config.yaml
norm_eps: 1e-05
init: "normal"
init_std_down: 0.0
MLP neurons of a small language model. Each row is named by its layer, matrix (down: output weights) and neuron, and shows model dimensions 256-319. Each number is 50 + 15 x the weight over its row's rms, rounded and kept within 0 to 99. A neuron's up and down rows have the sign that makes its largest values positive.
After each neuron's rows, "raises" lists the tokens whose logits its output raises most directly, leaving later layers aside.

L2.down342:61 70 34 58 70 73 52 49 48 49 57 56 62 48 80 31 33 64 52 49 63 59 39 32 40 33 48 32 54 38 55 46 49 78 54 42 67 47 35 46 40 49 80 34 58 34 43 37 64 58 29 78 53 65 26 45 37 06 32 58 21 51 49 35
raises: "\n ", "\n   ", " see", "1", "3"

L2.down963:60 38 60 47 41 67 40 68 70 42 55 48 68 48 26 67 38 49 48 38 82 46 39 37 73 54 46 59 58 60 55 49 95 59 58 48 60 57 52 61 43 58 69 71 50 37 43 72 65 23 22 65 31 64 49 71 49 37 76 54 51 34 52 37
raises: "ership", "ates,", "ate,", "lin", "ates."

L2.down958:53 51 40 59 57 56 44 51 71 45 57 69 30 47 49 48 36 69 57 51 38 51 63 43 37 16 36 52 39 45 15 79 58 52 37 64 28 43 76 29 55 33 10 55 56 46 56 72 62 83 79 65 54 76 33 36 41 49 20 71 53 63 35 61
raises: "ual", "work", "ne", "own", "yards"

L2.down1255:52 21 73 70 60 67 43 73 53 41 21 24 36 47 29 55 42 64 62 51 35 25 52 69 62 50 45 56 46 67 50 33 62 28 51 74 59 57 43 42 52 32 47 48 48 55 52 52 32 62 54 46 45 59 54 39 63 37 78 51 27 73 44 28
raises: " See", "==St", " Personal", " Career", " Production"

L2.down1202:53 51 67 65 52 32 39 69 56 49 53 42 69 49 53 38 26 74 67 73 83 72 56 31 44 63 73 52 29 19 41 67 64 15 54 48 37 51 55 61 50 70 39 57 31 33 22 42 59 39 56 63 41 33 54 46 73 48 38 71 39 55 49 54
raises: "ty,", "ry", "ry,", "ries", "ty"

L2.down1051:86 33 50 54 57 41 96 64 36 14 26 49 56 63 57 55 72 57 62 53 67 72 48 15 73 44 46 30 51 60 51 58 48 40 60 61 52 25 49 75 73 56 47 59 52 47 31 57 40 63 51 21 37 28 25 66 34 59 40 32 45 60 58 38
raises: "ev", "eal", "les", "et,", "el"

L2.down739:40 69 25 60 49 58 69 66 39 64 44 55 53 57 70 00 67 61 54 46 34 43 56 44 49 31 40 40 34 51 40 42 57 48 37 54 36 55 55 57 63 42 33 52 51 49 47 58 68 18 71 35 35 67 40 52 39 53 30 52 49 80 35 42
raises: " more.", " others", " others.", " even", " other"

L2.down468:69 40 35 43 45 44 34 41 76 62 76 59 48 47 55 34 55 39 58 48 58 58 63 70 28 75 48 54 37 40 55 34 59 59 84 50 51 38 21 67 34 48 52 42 51 35 59 49 45 60 56 33 66 51 61 56 49 74 63 51 31 63 62 31
raises: " norm", " expected", " average", " previous", " typical"

L2.down779:52 56 76 52 53 34 43 48 39 34 55 46 57 61 90 69 50 71 41 42 19 47 24 41 33 50 51 63 63 52 44 47 25 25 77 48 73 35 42 53 46 30 56 42 36 39 51 58 54 52 66 67 40 34 40 33 48 60 33 51 00 38 41 40
raises: "ud", "ui", "uz", "uf", "udo"

L2.down68:60 47 55 50 82 62 43 46 30 51 46 70 33 69 58 68 56 52 52 53 31 48 43 50 32 67 76 50 54 41 30 72 55 66 38 38 37 46 51 79 48 88 41 65 65 54 48 52 63 48 37 53 82 61 48 47 59 72 46 48 36 53 21 39
raises: "rors", "0%", "ents", "yst", "ues"

L2.down878:47 38 62 60 51 64 63 60 56 60 47 44 25 46 49 33 47 43 65 38 61 50 30 31 32 67 50 51 43 30 47 34 66 39 45 38 45 07 32 78 39 65 52 42 53 60 51 36 66 50 40 21 31 46 43 56 57 65 56 45 20 49 49 46
raises: "===P", "===B", "===E", "===R", "ten"

L2.down133:29 58 55 74 67 26 42 58 46 37 32 39 51 45 68 65 58 59 47 34 74 46 67 64 26 37 19 31 23 53 49 79 55 64 58 32 36 51 74 46 62 50 27 25 83 44 50 49 67 57 71 36 58 40 41 49 64 53 66 57 61 64 64 33
raises: " sure", "ones", "esh", "over,", " decisions"

L2.down1159:63 61 58 31 65 50 44 55 73 45 42 52 44 40 50 44 31 55 70 36 56 35 22 29 60 47 64 48 51 64 58 93 70 33 82 28 43 65 40 25 64 32 23 17 71 86 49 58 49 36 74 35 59 36 55 77 28 53 62 54 36 61 41 51
raises: "ely,", "ed", "ec", "eline", "ew"

L2.down571:58 55 53 58 23 17 49 64 68 88 57 39 53 31 18 57 45 82 38 71 35 51 48 42 38 46 67 56 14 59 54 47 32 52 45 24 34 46 74 21 51 49 37 49 36 39 42 32 44 53 52 54 52 35 62 60 49 51 36 51 54 54 36 31
raises: "1", ",", "E", "B", "C"

L2.down772:48 55 40 21 49 46 46 37 27 47 57 54 35 46 55 60 65 21 81 47 67 76 52 71 64 90 37 67 53 46 51 46 62 57 60 72 60 50 37 55 37 59 62 29 66 32 35 40 38 38 25 49 47 34 30 50 54 54 75 62 48 67 77 30
raises: "an", "ire", "aid", "u", "wan"

L2.down871:42 53 60 37 51 65 55 58 78 60 47 67 58 37 37 66 76 67 27 82 40 47 53 45 21 51 40 34 51 44 69 50 50 49 53 66 40 51 64 57 45 43 41 53 37 43 53 60 48 68 38 50 36 73 60 39 63 39 45 53 70 54 35 53
raises: "n’t", " continue", " sure", " all", " not"

L2.down95:55 18 77 60 57 40 54 54 72 44 30 65 66 61 24 57 54 64 57 42 53 53 48 35 52 70 25 66 52 88 50 67 44 54 37 44 26 46 69 41 64 52 68 57 50 40 59 35 19 48 63 15 54 71 30 51 23 38 37 46 76 56 65 20
raises: "ination", "es.", "es\"", "es,", "s'"